Part of a small language model's weights.
Architecture: LayerNorm before each block, learned positions, attention and MLP in parallel.
MLP neurons of a small language model. Each row is named by its layer, matrix (up: input weights; down: output weights) and neuron, and shows model dimensions 320-383. Each number is 50 + 15 x the weight over its row's rms, rounded and kept within 0 to 99.
Before each neuron's rows, "fires in" lists the words (lower case) most often at its 100 highest values on Wikipedia text that the model never trained on.

fires in: "of", "than", "had"
L4.up2204:35 73 58 40 55 49 40 50 42 26 51 78 34 57 55 58 17 41 24 53 45 36 25 47 43 71 42 56 28 56 38 41 47 57 24 37 62 49 42 62 60 59 32 58 29 32 49 50 53 52 58 41 38 70 37 33 39 40 69 64 52 81 79 70
L4.down2204:39 62 45 49 57 52 45 47 36 32 44 54 40 71 34 64 50 32 40 48 49 51 12 55 68 45 37 46 42 46 64 46 60 55 19 83 38 28 54 61 36 48 40 64 55 47 86 36 30 42 60 31 32 76 56 79 70 59 47 58 66 66 53 43

fires in: "of"
L4.up1118:80 51 65 77 31 28 38 49 30 38 71 66 50 73 34 52 61 43 67 37 23 23 33 61 59 77 48 34 43 50 62 08 56 38 50 45 41 28 77 33 48 71 34 67 61 29 50 18 84 36 46 67 54 44 54 60 12 50 38 67 57 49 53 55
L4.down1118:25 70 13 73 30 35 53 49 73 37 45 55 49 39 53 53 39 77 24 42 46 71 47 65 76 73 51 17 36 33 36 52 56 60 72 61 22 46 62 79 55 72 70 31 54 52 60 72 38 31 58 37 24 77 69 47 62 67 61 58 14 39 29 34

fires in: "to", "from", "can", "line", "way"
L4.up2886:42 30 35 75 38 48 67 49 26 85 29 61 48 20 58 04 59 64 67 62 51 31 30 37 77 51 59 54 56 31 67 43 40 43 62 20 55 43 53 68 31 50 46 52 46 63 68 56 58 60 55 42 43 68 40 22 60 36 54 48 45 69 43 67
L4.down2886:35 40 52 65 40 50 30 70 78 46 56 56 40 54 34 67 41 37 62 72 48 51 56 63 66 42 48 60 74 74 64 60 57 41 55 40 30 65 53 55 24 54 51 71 49 31 38 53 27 56 35 29 37 62 25 50 36 47 28 44 42 63 64 42

fires in: "to", "in", "on", "for", "with"
L4.up4164:42 49 64 54 52 40 43 51 60 52 70 43 47 58 33 43 39 36 51 45 35 45 56 34 44 42 67 43 40 28 42 40 57 73 37 34 59 58 83 57 49 64 42 58 34 59 42 22 36 54 49 16 53 42 72 36 60 33 41 48 49 85 44 32
L4.down4164:40 51 38 52 76 40 55 75 36 61 49 36 34 28 67 58 61 55 48 48 71 50 38 42 65 69 39 64 93 41 39 66 56 57 62 34 63 46 75 61 80 42 64 44 55 09 41 70 54 40 58 56 45 57 15 59 37 48 36 32 53 28 61 64

fires in: "of", "number", "cactus", "deal", "contract"
L4.up3596:54 44 44 63 33 50 74 41 55 44 55 39 61 41 75 32 41 52 59 56 71 49 40 91 83 83 69 48 51 57 44 38 37 50 53 36 56 64 80 46 47 60 45 69 50 66 33 67 75 55 38 51 44 71 73 16 53 56 67 42 59 26 45 51
L4.down3596:49 32 68 31 68 54 39 72 37 49 57 56 57 50 52 47 37 62 23 44 43 52 46 63 18 33 29 33 25 08 71 76 48 43 30 35 74 50 56 30 66 40 26 55 48 60 63 65 44 47 63 49 70 85 23 58 61 40 60 53 42 58 34 63

fires in: "also", "with", "as", "to", "and", "be"
L4.up1352:68 47 25 58 47 62 81 41 22 67 48 16 36 49 42 61 30 26 51 68 00 52 37 46 31 57 39 73 50 26 56 47 47 36 33 66 63 52 78 46 36 30 54 38 53 21 63 39 39 48 66 58 42 47 61 44 49 72 25 38 59 55 61 47
L4.down1352:15 38 45 62 58 49 55 61 46 65 55 54 51 18 47 23 41 54 77 60 65 72 50 42 51 68 59 28 64 54 42 42 66 55 46 30 45 18 38 29 67 69 64 30 63 51 29 67 51 71 35 50 21 39 80 52 76 73 46 80 42 40 47 29

fires in: "the", "to", "for", "in", "most", "him"
L4.up3013:31 46 51 61 49 64 56 64 56 19 33 73 53 69 56 68 48 42 51 69 34 50 61 37 80 51 50 71 39 57 68 69 27 31 46 63 63 33 43 03 53 61 66 91 77 66 51 29 69 50 33 38 48 53 21 36 69 34 75 49 35 44 83 35
L4.down3013:66 78 67 30 50 47 39 57 57 39 44 38 75 46 44 34 58 63 71 59 56 15 60 68 52 52 37 54 51 67 18 16 35 58 43 68 49 15 61 40 27 18 38 41 36 55 47 69 69 40 75 53 62 72 24 53 36 57 60 45 38 55 50 45

fires in: "of", "s", "in", "university"
L4.up3773:59 64 47 62 38 34 63 65 32 46 54 68 67 43 30 33 53 46 64 22 48 56 24 52 54 65 42 50 39 54 54 62 38 50 54 35 34 37 61 46 46 35 69 53 60 41 48 47 20 45 84 57 35 46 65 61 45 38 54 52 72 65 63 67
L4.down3773:44 61 64 27 27 34 50 46 62 80 60 49 34 31 51 58 27 33 33 18 28 50 35 60 51 66 61 69 22 56 72 62 39 28 30 59 42 44 38 21 73 56 67 53 45 52 41 36 30 61 58 48 33 68 67 36 61 38 52 64 53 37 22 40

fires in: "of", "from", "as", "the"
L4.up1532:76 48 70 56 67 72 45 54 25 57 28 56 71 62 65 49 44 59 59 56 66 38 42 60 44 44 68 77 66 40 76 37 53 42 84 61 59 37 36 86 63 47 49 95 45 69 59 73 82 43 42 59 36 44 57 55 47 65 63 53 45 58 61 44
L4.down1532:38 54 54 54 47 51 57 39 57 50 47 58 40 28 50 52 35 53 58 36 51 52 53 38 56 43 60 60 58 51 64 59 51 67 39 62 51 45 61 17 69 44 60 25 81 18 52 31 34 42 71 48 46 51 40 75 17 41 42 75 56 38 65 33

fires in: "of", "over", "on", "in"
L4.up464:28 33 68 56 40 49 48 74 51 46 51 52 44 50 44 36 35 16 44 34 86 52 31 87 54 51 44 56 35 62 53 45 63 38 55 29 23 71 72 56 35 58 27 79 46 49 38 45 48 35 33 52 42 52 45 57 33 67 63 36 26 63 47 41
L4.down464:44 59 83 72 52 28 60 53 51 55 39 73 58 25 44 57 27 42 72 37 17 91 62 39 63 34 52 65 34 63 46 64 70 49 48 31 50 58 63 10 53 57 44 36 47 39 63 70 22 72 31 65 68 48 50 67 14 52 62 59 19 39 28 68

fires in: "of", "for", "in", "do", "de"
L4.up534:44 60 57 63 41 54 42 47 66 43 29 44 41 13 41 66 29 59 35 67 50 47 36 52 59 67 52 39 57 38 68 64 69 60 62 37 28 60 80 58 60 30 45 58 14 20 54 48 50 34 48 44 40 40 40 26 35 46 85 73 56 53 55 69
L4.down534:16 56 53 48 38 60 52 42 67 56 64 47 65 52 33 23 20 57 33 37 51 73 48 61 46 85 53 29 55 43 40 43 63 46 57 84 42 32 88 75 47 76 61 57 53 27 58 45 37 57 65 51 37 28 52 56 48 64 28 52 61 58 64 42

fires in: "to", "not", "t"
L4.up3089:29 51 33 53 28 44 58 48 26 31 56 26 52 55 41 69 39 46 48 73 55 44 44 42 28 52 43 49 38 43 39 26 63 34 67 72 43 42 33 22 19 58 13 42 68 38 75 64 20 67 70 68 29 25 49 79 74 32 69 49 71 84 22 23
L4.down3089:55 44 70 62 33 64 61 31 33 63 21 62 54 67 24 47 48 51 27 84 77 44 45 61 69 41 38 73 74 43 71 83 55 44 48 53 66 75 55 42 46 40 44 77 50 58 45 58 53 48 20 43 60 69 50 37 60 45 37 36 44 49 42 49

fires in: "of", "for", "to", "in"
L4.up1631:42 37 66 57 49 56 68 38 71 49 49 59 73 40 62 24 58 70 59 43 55 42 80 55 37 59 44 40 44 54 48 52 46 48 82 30 55 68 41 67 30 52 86 65 26 69 19 67 32 22 35 44 47 44 36 54 41 61 21 41 61 48 60 52
L4.down1631:22 57 48 62 45 54 54 54 32 55 41 51 53 47 57 45 55 66 37 50 58 71 50 34 43 68 24 68 70 49 24 68 74 60 44 67 62 57 58 21 45 45 54 41 45 42 62 42 49 51 43 35 24 51 47 56 38 32 38 73 19 31 73 43

fires in: "for", "of"
L4.up559:51 51 60 64 47 36 64 51 51 58 43 42 58 62 38 33 75 73 43 34 64 60 30 55 67 51 56 40 41 52 88 53 51 56 43 58 39 58 39 57 57 48 57 47 67 24 49 28 53 41 59 39 71 59 66 71 54 73 44 49 44 32 67 71
L4.down559:52 69 53 60 51 34 72 43 58 60 57 53 37 46 73 35 47 57 61 16 84 47 67 47 30 67 56 39 53 70 46 49 37 29 77 43 53 41 69 54 25 50 39 51 24 28 51 38 36 34 51 59 41 40 49 39 81 60 70 53 35 52 57 46

fires in: "by", "in", "adhesion"
L4.up3368:37 20 69 41 70 83 69 50 41 60 39 82 57 53 89 49 45 52 53 72 59 36 64 24 61 37 54 77 72 36 36 53 37 50 62 59 43 51 25 51 76 79 58 19 56 33 31 59 77 58 52 38 35 58 38 67 45 42 55 38 39 43 16 69
L4.down3368:24 40 32 35 42 33 54 58 61 62 64 51 58 67 26 25 68 50 66 53 75 64 54 50 61 45 56 52 30 47 57 71 63 57 62 37 40 43 50 65 52 68 39 60 42 60 86 19 35 48 38 57 45 53 36 24 49 67 27 58 22 25 39 50

fires in: "of", "to", "year", "in", "ii", "loan"
L4.up3965:17 42 25 56 28 33 56 56 59 68 60 77 50 57 63 49 41 34 34 35 72 39 48 14 54 50 47 52 33 47 38 55 39 65 55 33 48 64 47 19 26 86 51 64 46 62 48 20 49 42 53 56 58 57 27 31 25 43 68 55 57 57 69 38
L4.down3965:46 64 75 67 31 24 61 11 27 35 34 43 86 29 72 46 58 56 47 65 53 72 56 59 53 58 60 49 62 65 54 58 67 45 56 40 31 45 64 54 37 33 77 28 62 59 35 66 34 32 51 47 54 73 70 90 59 51 30 56 64 48 22 33

fires in: "as", "later", "day", "other", "to", "early"
L4.up3729:38 48 53 47 69 69 44 49 47 70 59 69 42 40 70 59 25 25 53 59 30 59 42 53 73 70 44 56 64 72 50 60 42 86 77 47 47 62 58 45 43 69 47 62 45 24 31 52 85 44 78 49 66 60 65 42 54 36 44 21 43 24 57 49
L4.down3729:68 48 32 82 43 46 40 45 60 42 26 26 68 50 48 45 30 59 86 37 37 68 63 56 34 59 73 44 48 24 49 66 56 34 55 42 53 44 32 65 67 85 53 46 80 40 52 53 64 56 48 46 54 49 21 79 71 84 46 55 44 72 70 56

fires in: "of", "by"
L4.up333:63 61 53 31 66 49 16 43 69 41 58 00 60 43 47 25 25 44 45 75 67 36 38 46 61 30 27 84 36 45 31 69 44 68 59 42 38 65 73 34 47 42 66 63 59 61 79 55 71 69 38 85 35 54 45 57 36 28 68 47 69 61 48 30
L4.down333:49 42 81 55 39 47 58 47 53 58 43 39 77 56 74 77 64 61 44 56 58 61 39 31 51 37 57 66 32 13 60 53 48 48 68 54 66 40 42 49 51 40 38 50 40 56 55 51 52 39 57 75 67 37 40 51 70 47 39 38 35 21 66 51

fires in: "to", "not", "have", "its"
L4.up4450:25 76 40 55 42 35 34 14 67 32 72 47 53 60 34 53 60 49 33 41 55 44 54 36 20 41 66 54 16 46 55 43 58 63 66 51 45 47 47 68 47 83 29 60 55 68 51 52 37 14 43 33 57 49 45 53 51 37 61 98 79 54 27 59
L4.down4450:41 54 38 51 72 63 70 50 31 60 44 58 43 55 73 69 74 43 73 50 37 38 37 55 48 61 49 59 43 40 64 65 66 64 51 75 45 70 52 66 37 62 50 54 67 58 71 61 56 52 52 60 48 50 41 40 48 58 27 73 49 59 64 29

fires in: "that", "t", "to", "not", "it"
L4.up844:34 53 73 44 57 57 58 36 38 76 50 64 75 38 66 51 49 60 37 75 65 32 40 72 32 85 40 52 63 52 48 38 50 31 44 15 44 52 12 20 44 47 48 30 63 46 49 81 20 50 47 95 56 41 63 71 46 53 64 75 39 71 42 41
L4.down844:55 60 56 37 27 63 29 53 52 68 53 64 34 52 50 56 33 44 28 72 54 07 41 70 42 67 65 54 60 66 79 60 92 61 58 49 42 60 56 51 47 64 31 54 27 34 63 21 61 45 35 39 44 56 60 64 46 18 62 40 36 45 44 59

fires in: "with", "on", "in", "to", "at"
L4.up391:49 41 21 50 30 36 21 54 48 39 48 46 39 79 91 15 45 35 31 55 08 33 42 49 80 61 32 68 41 40 78 49 35 64 50 43 18 46 71 46 51 62 58 53 34 60 86 47 55 60 57 78 60 13 42 62 63 15 73 52 30 71 49 37
L4.down391:53 57 49 52 53 64 22 71 62 40 67 50 52 31 61 45 39 55 59 47 74 63 32 62 64 68 59 51 56 75 78 45 48 51 33 40 31 67 40 55 52 32 89 99 25 39 34 67 31 60 83 55 59 34 61 38 47 37 57 49 36 36 50 73

fires in: "to", "in", "from"
L4.up4592:68 33 31 60 40 53 32 37 83 39 64 39 69 37 68 57 38 64 40 42 22 55 61 65 59 36 30 57 51 60 70 51 48 45 77 60 67 48 41 41 64 69 35 54 47 31 37 62 26 39 45 51 53 42 44 52 77 28 44 65 50 65 38 50
L4.down4592:68 53 25 49 59 44 34 46 70 43 52 41 61 42 50 45 24 64 95 22 51 30 62 53 50 80 37 45 72 56 38 32 45 70 40 42 39 48 55 77 28 47 61 36 47 47 37 43 37 41 26 67 65 36 52 53 37 63 54 70 27 52 66 66

fires in: "to", "from", "into", "of", "on", "left"
L4.up4594:41 55 42 24 52 58 53 21 40 36 58 33 59 23 70 54 70 51 67 56 40 49 38 65 45 68 49 21 51 50 59 20 47 33 67 54 51 41 33 54 46 46 47 64 46 34 67 50 61 55 75 15 42 60 62 37 35 35 46 55 48 83 44 39
L4.down4594:34 56 37 48 55 75 37 57 53 26 41 41 48 34 41 56 41 59 40 43 51 49 44 46 50 50 68 23 59 73 67 39 68 62 69 53 41 34 38 71 40 42 47 31 51 63 50 52 27 57 58 44 33 18 72 37 63 34 49 78 11 68 51 33

fires in: "in", "which", "opening", "on"
L4.up1716:58 68 52 63 60 55 46 62 43 58 40 54 29 42 48 14 31 57 38 37 72 57 45 58 36 47 59 53 45 34 33 48 66 67 15 63 36 37 61 45 75 60 54 47 44 39 53 68 51 27 54 46 64 24 56 43 43 33 34 35 24 49 35 64
L4.down1716:37 29 35 58 56 48 39 53 46 45 43 54 60 37 31 55 35 51 73 63 55 60 45 56 57 59 48 52 73 44 37 48 71 42 69 48 47 30 55 68 42 39 29 46 65 65 57 28 62 83 47 52 43 54 38 45 47 48 33 55 47 70 29 35

fires in: "of", "in", "to", "from"
L4.up2578:42 65 48 36 62 42 03 70 57 40 37 76 40 38 45 52 60 19 55 42 62 55 56 47 46 96 51 26 72 43 59 41 56 29 58 70 39 59 57 68 45 47 37 45 45 66 35 35 53 66 55 25 34 26 49 49 31 79 46 40 12 34 49 60
L4.down2578:61 50 25 59 51 40 26 38 37 60 69 80 46 33 86 57 35 46 51 28 32 56 41 40 79 71 54 25 75 40 58 42 60 54 54 66 42 56 57 46 53 71 08 31 61 52 29 59 64 44 56 57 36 04 57 25 38 44 79 50 49 46 13 57

fires in: "on"
L4.up541:53 42 48 42 70 69 48 60 55 43 64 41 66 36 27 61 52 36 45 64 42 46 54 66 84 65 55 41 41 49 32 24 49 30 35 37 27 20 33 43 33 08 55 44 65 67 61 63 42 49 49 44 35 40 57 74 31 28 54 50 50 55 61 45
L4.down541:58 44 34 57 68 53 45 20 51 62 55 53 64 46 44 37 40 77 56 58 45 51 76 68 55 49 41 47 13 75 65 23 54 41 42 56 61 61 43 53 42 29 21 73 39 61 81 54 35 16 60 38 44 38 55 64 59 49 46 52 50 76 73 42

fires in: "to", "t", "i"
L4.up3354:16 31 64 22 46 63 67 26 71 55 32 21 45 70 55 63 46 41 83 76 53 45 49 74 52 64 46 14 31 50 57 49 55 47 40 51 49 60 34 62 47 65 50 51 43 51 36 70 66 65 43 38 59 69 34 79 57 46 41 24 63 73 34 36
L4.down3354:52 60 61 49 35 82 51 45 52 54 37 36 46 66 43 26 68 34 56 64 60 18 32 56 67 39 61 66 51 62 75 81 63 67 42 42 69 64 58 32 50 49 50 91 41 46 66 42 61 43 53 54 55 80 34 41 61 46 40 22 37 60 52 60

fires in: "was", "were", "are", "also", "not"
L4.up3619:44 62 74 45 69 46 54 22 24 70 57 55 12 34 43 62 46 43 59 59 41 52 05 20 53 49 44 69 66 65 47 53 37 53 53 57 45 62 48 59 26 38 40 41 59 39 27 58 39 36 64 54 57 30 50 46 11 61 64 50 43 57 37 71
L4.down3619:54 48 49 49 49 59 61 64 52 63 62 58 50 64 64 21 44 46 34 73 56 29 14 55 65 26 44 54 61 35 70 47 59 57 46 50 47 63 52 50 74 20 47 19 58 61 60 51 50 52 48 59 54 55 24 63 46 49 66 64 33 43 63 40

fires in: "which", "that", "he", "kotohira", "who", "with"
L4.up3692:47 49 28 57 51 58 75 37 73 71 28 28 72 45 42 61 54 64 65 33 62 47 51 44 40 69 42 26 53 42 43 50 53 36 50 61 45 55 47 66 52 45 57 53 78 17 36 54 39 51 63 46 42 60 62 62 61 61 60 50 71 59 41 82
L4.down3692:36 54 57 44 62 29 50 50 41 41 66 68 67 49 39 44 41 44 52 45 49 68 29 62 46 42 34 58 00 33 48 49 53 48 41 37 21 22 76 66 63 65 19 52 45 40 50 35 42 35 28 59 45 54 46 33 44 57 46 71 72 25 34 55

fires in: "to", "her", "his", "in"
L4.up585:31 58 44 26 49 51 59 35 25 59 26 40 49 41 75 38 25 45 36 47 30 35 43 45 72 44 64 47 71 58 66 70 44 55 33 49 58 19 39 42 54 57 64 61 31 41 48 73 67 44 64 50 66 44 60 39 78 37 32 55 40 46 33 71
L4.down585:44 36 77 48 48 60 74 66 43 82 42 63 61 56 57 70 44 32 54 59 37 38 31 41 81 51 33 99 62 41 41 65 52 53 62 72 63 60 54 46 19 55 42 40 69 50 61 64 22 54 39 88 43 68 50 31 70 25 55 44 50 69 65 33

fires in: "of", "total", "population"
L4.up932:42 45 64 54 43 31 46 65 49 33 49 17 68 30 61 59 34 71 42 61 41 48 74 67 79 46 40 38 58 75 32 54 30 60 54 52 31 63 67 30 77 52 58 67 56 68 40 36 53 53 81 21 64 75 48 41 47 81 58 38 59 65 49 43
L4.down932:55 49 67 63 57 65 70 17 56 44 50 39 51 42 58 51 60 50 62 50 64 53 54 93 46 60 47 33 56 41 48 52 40 30 30 49 49 47 53 41 48 43 47 60 38 56 35 46 44 46 39 77 66 90 53 53 71 82 55 32 55 42 63 58

fires in: "of", "in"
L4.up3820:54 46 41 57 69 60 68 27 41 33 82 12 50 63 29 42 43 45 50 52 55 41 35 42 37 32 57 68 25 31 54 72 24 32 66 43 37 76 65 47 49 62 54 60 40 64 52 42 55 52 22 52 40 48 49 77 36 39 34 38 55 69 44 46
L4.down3820:58 43 76 21 45 80 72 09 56 30 51 48 46 65 15 44 51 48 85 40 45 45 57 43 49 55 65 59 41 46 55 54 23 37 61 55 43 59 45 49 47 33 51 63 50 62 60 56 58 32 62 67 41 13 46 63 47 46 26 65 58 36 73 26

fires in: "to", "of", "on", "in", "under"
L4.up2403:56 44 53 66 47 58 35 24 66 32 50 45 46 62 21 54 63 66 40 41 35 30 49 73 73 80 56 71 47 46 61 69 40 41 81 56 43 70 57 67 54 50 45 73 45 46 59 61 55 70 61 56 64 35 64 67 38 49 65 36 71 60 55 50
L4.down2403:53 76 74 34 68 31 46 75 50 34 44 42 57 53 47 37 48 36 48 14 72 60 61 75 55 52 47 18 81 48 37 28 29 52 47 48 49 04 58 43 60 48 39 43 63 48 35 24 31 34 61 48 53 34 49 47 42 38 47 48 45 45 46 52

fires in: "to"
L4.up1504:69 09 34 41 33 46 28 58 46 54 80 21 76 15 59 35 24 66 48 39 64 50 55 66 37 67 27 48 42 41 34 40 33 44 49 28 60 37 31 38 53 45 39 37 59 47 49 76 48 51 92 78 56 46 52 67 48 57 42 81 68 55 59 45
L4.down1504:48 65 66 34 54 98 61 60 27 76 60 76 54 60 52 60 53 35 61 68 27 48 61 48 53 41 55 49 61 51 52 39 35 54 66 43 76 41 50 56 54 39 35 51 52 32 66 45 73 68 18 46 40 42 40 51 76 47 45 61 34 67 64 53

fires in: "of", "when", "on", "if", "despite", "over"
L4.up3313:34 56 56 55 51 50 57 49 59 35 43 54 51 49 52 81 55 24 28 30 13 59 51 35 62 35 54 41 43 67 47 31 33 48 34 47 41 59 34 59 16 60 53 64 64 54 45 89 40 60 58 66 16 28 52 29 46 30 58 55 40 50 78 46
L4.down3313:68 63 51 63 51 46 65 84 59 43 40 47 49 38 55 43 42 61 43 57 46 52 77 53 54 59 54 75 64 56 23 74 71 48 41 56 41 74 55 49 61 61 52 55 38 31 26 38 39 12 41 35 76 27 83 57 78 45 58 60 59 59 25 77

fires in: "to", "of", "from", "he"
L4.up3821:56 61 48 60 67 69 71 33 57 78 55 43 56 60 40 31 60 53 54 64 50 47 54 42 18 31 64 59 48 60 74 16 56 69 50 37 93 73 62 80 64 50 24 62 41 27 89 38 79 57 58 32 35 59 42 43 43 78 19 37 23 46 67 32
L4.down3821:49 74 63 73 36 59 36 69 58 40 50 63 38 74 52 66 37 36 47 78 22 35 58 28 63 39 36 62 61 53 58 59 75 56 39 66 31 49 50 50 22 50 38 43 64 51 57 38 35 66 74 35 35 70 72 35 59 28 41 62 45 37 51 54

fires in: "to", "2024", "2019"
L4.up3651:68 90 58 32 39 47 39 65 19 41 43 70 49 69 51 68 63 20 66 62 42 32 47 62 52 87 35 63 38 48 53 69 54 61 83 76 25 61 61 55 41 27 32 87 70 32 51 56 45 43 60 08 34 20 37 23 71 15 67 42 68 32 51 30
L4.down3651:76 73 45 63 47 41 36 44 48 82 58 31 59 56 75 31 50 60 60 58 37 23 47 31 29 52 56 30 50 57 42 21 49 61 42 64 42 36 47 37 75 33 42 37 63 62 51 47 42 57 31 54 49 43 36 35 52 47 43 46 75 39 52 70

fires in: "of", "the"
L4.up30:42 62 35 50 46 44 15 58 46 52 60 35 88 35 45 69 21 48 50 39 60 27 47 31 56 43 32 52 30 60 42 40 42 58 55 54 43 78 91 33 77 00 39 32 56 43 32 42 41 74 76 47 30 32 74 45 58 57 84 39 63 33 71 57
L4.down30:40 37 57 56 59 77 38 48 40 43 53 21 51 65 46 36 39 35 43 90 61 49 18 58 54 34 27 76 23 55 68 40 37 28 29 55 57 58 43 33 38 46 25 57 61 51 43 29 43 27 67 86 57 69 41 57 74 28 60 55 47 44 47 65

fires in: "that", "she", "it", "which", "he", "they"
L4.up2774:44 19 52 41 64 62 44 39 52 49 34 70 86 36 34 57 61 62 55 52 51 29 53 32 52 48 40 26 51 54 56 51 70 60 56 72 45 47 49 36 55 37 62 55 96 22 63 55 56 58 36 76 20 53 44 53 51 45 65 42 67 42 46 49
L4.down2774:52 57 40 53 67 61 50 62 45 66 45 54 63 45 55 34 37 71 53 50 47 51 44 20 51 52 54 63 31 62 49 53 51 50 74 75 45 45 59 39 49 28 71 50 64 51 33 55 66 51 25 59 60 09 54 49 56 70 59 60 47 63 48 44

fires in: "of", "these", "other", "many", "short", "more"
L4.up540:68 48 59 58 56 24 13 38 48 61 60 72 62 46 57 68 42 57 60 57 62 41 29 45 69 28 47 69 44 53 68 62 37 39 50 30 62 74 51 65 47 35 27 64 40 66 47 22 47 50 44 44 56 38 53 33 60 53 74 70 54 38 67 35
L4.down540:56 45 75 52 80 61 58 58 31 52 64 55 55 56 56 29 44 75 55 51 52 39 32 53 39 38 45 74 48 81 53 42 22 54 59 31 73 30 43 45 52 28 29 46 61 61 47 65 44 37 70 34 38 74 20 49 57 47 67 53 61 61 52 78

fires in: "by"
L4.up2082:47 36 51 35 75 48 63 77 46 59 71 55 52 79 73 82 47 66 57 62 50 58 64 34 40 40 37 69 15 16 58 73 31 67 54 51 57 44 39 85 59 53 71 51 62 59 61 65 18 62 44 37 60 48 33 64 44 54 54 37 68 52 38 49
L4.down2082:30 36 61 41 58 75 36 57 21 84 26 52 68 81 33 46 43 76 38 43 51 43 47 36 48 48 81 72 16 60 70 62 63 57 68 27 27 27 36 41 63 17 35 47 35 29 79 15 65 50 45 30 46 59 62 34 66 75 34 34 38 45 43 31

fires in: "on", "along", "off"
L4.up1100:59 38 72 76 36 33 36 56 24 39 57 41 44 47 24 48 20 48 53 59 60 56 93 99 72 53 52 32 41 36 57 44 64 27 51 42 34 50 41 62 56 44 61 34 73 54 62 77 26 66 27 54 66 59 45 61 63 63 32 34 69 60 26 57
L4.down1100:70 64 47 40 54 63 30 53 34 58 46 59 37 38 33 25 26 60 40 40 41 60 73 87 60 56 61 50 62 35 66 55 34 43 48 23 40 74 07 78 41 72 80 44 51 57 38 76 50 57 51 59 44 56 59 55 76 73 54 72 40 44 41 43

fires in: "of", "s", "the"
L4.up3998:40 54 63 19 62 49 57 44 80 40 45 29 41 56 47 46 34 33 57 46 67 38 46 48 45 47 56 60 23 51 66 75 56 74 73 50 66 89 42 43 80 82 60 77 57 68 54 56 58 79 29 60 21 37 39 65 52 50 44 36 66 75 55 41
L4.down3998:57 49 49 47 69 71 56 30 66 47 54 47 49 37 70 41 32 36 48 56 43 57 63 61 30 33 49 53 57 40 42 30 22 17 47 61 56 48 61 52 57 57 63 56 46 49 68 52 66 51 62 55 38 95 54 43 43 60 27 60 61 56 54 39

fires in: "on", "to", "over", "in", "out"
L4.up2755:44 47 46 77 70 48 24 60 34 46 49 51 49 41 76 45 50 56 56 43 38 42 46 87 31 48 55 58 49 56 78 53 30 44 77 40 63 40 67 52 56 48 68 62 20 41 37 43 73 28 83 70 53 43 35 32 68 42 50 34 59 53 50 53
L4.down2755:54 29 56 60 40 51 40 70 67 35 76 61 73 54 64 47 46 58 47 33 55 50 44 72 67 66 58 66 38 61 38 63 45 24 78 42 36 58 63 44 41 33 47 47 61 30 61 60 66 47 68 22 36 87 43 61 45 50 38 49 63 60 44 51

fires in: "also", "been", "and", "later", "will", "has"
L4.up3725:37 48 57 49 57 42 56 35 66 59 48 16 69 44 43 59 34 15 55 48 30 28 59 72 52 57 54 54 62 57 47 65 54 48 48 42 67 60 66 48 46 25 60 30 49 32 42 60 56 47 20 51 65 74 22 29 31 39 74 40 37 44 63 41
L4.down3725:50 48 51 55 48 49 73 55 41 37 38 59 31 53 21 44 50 70 66 92 32 63 52 27 38 66 65 39 40 57 53 41 46 56 53 61 22 47 06 49 68 51 45 65 35 59 72 16 74 64 47 37 20 34 51 42 45 82 63 55 41 71 61 35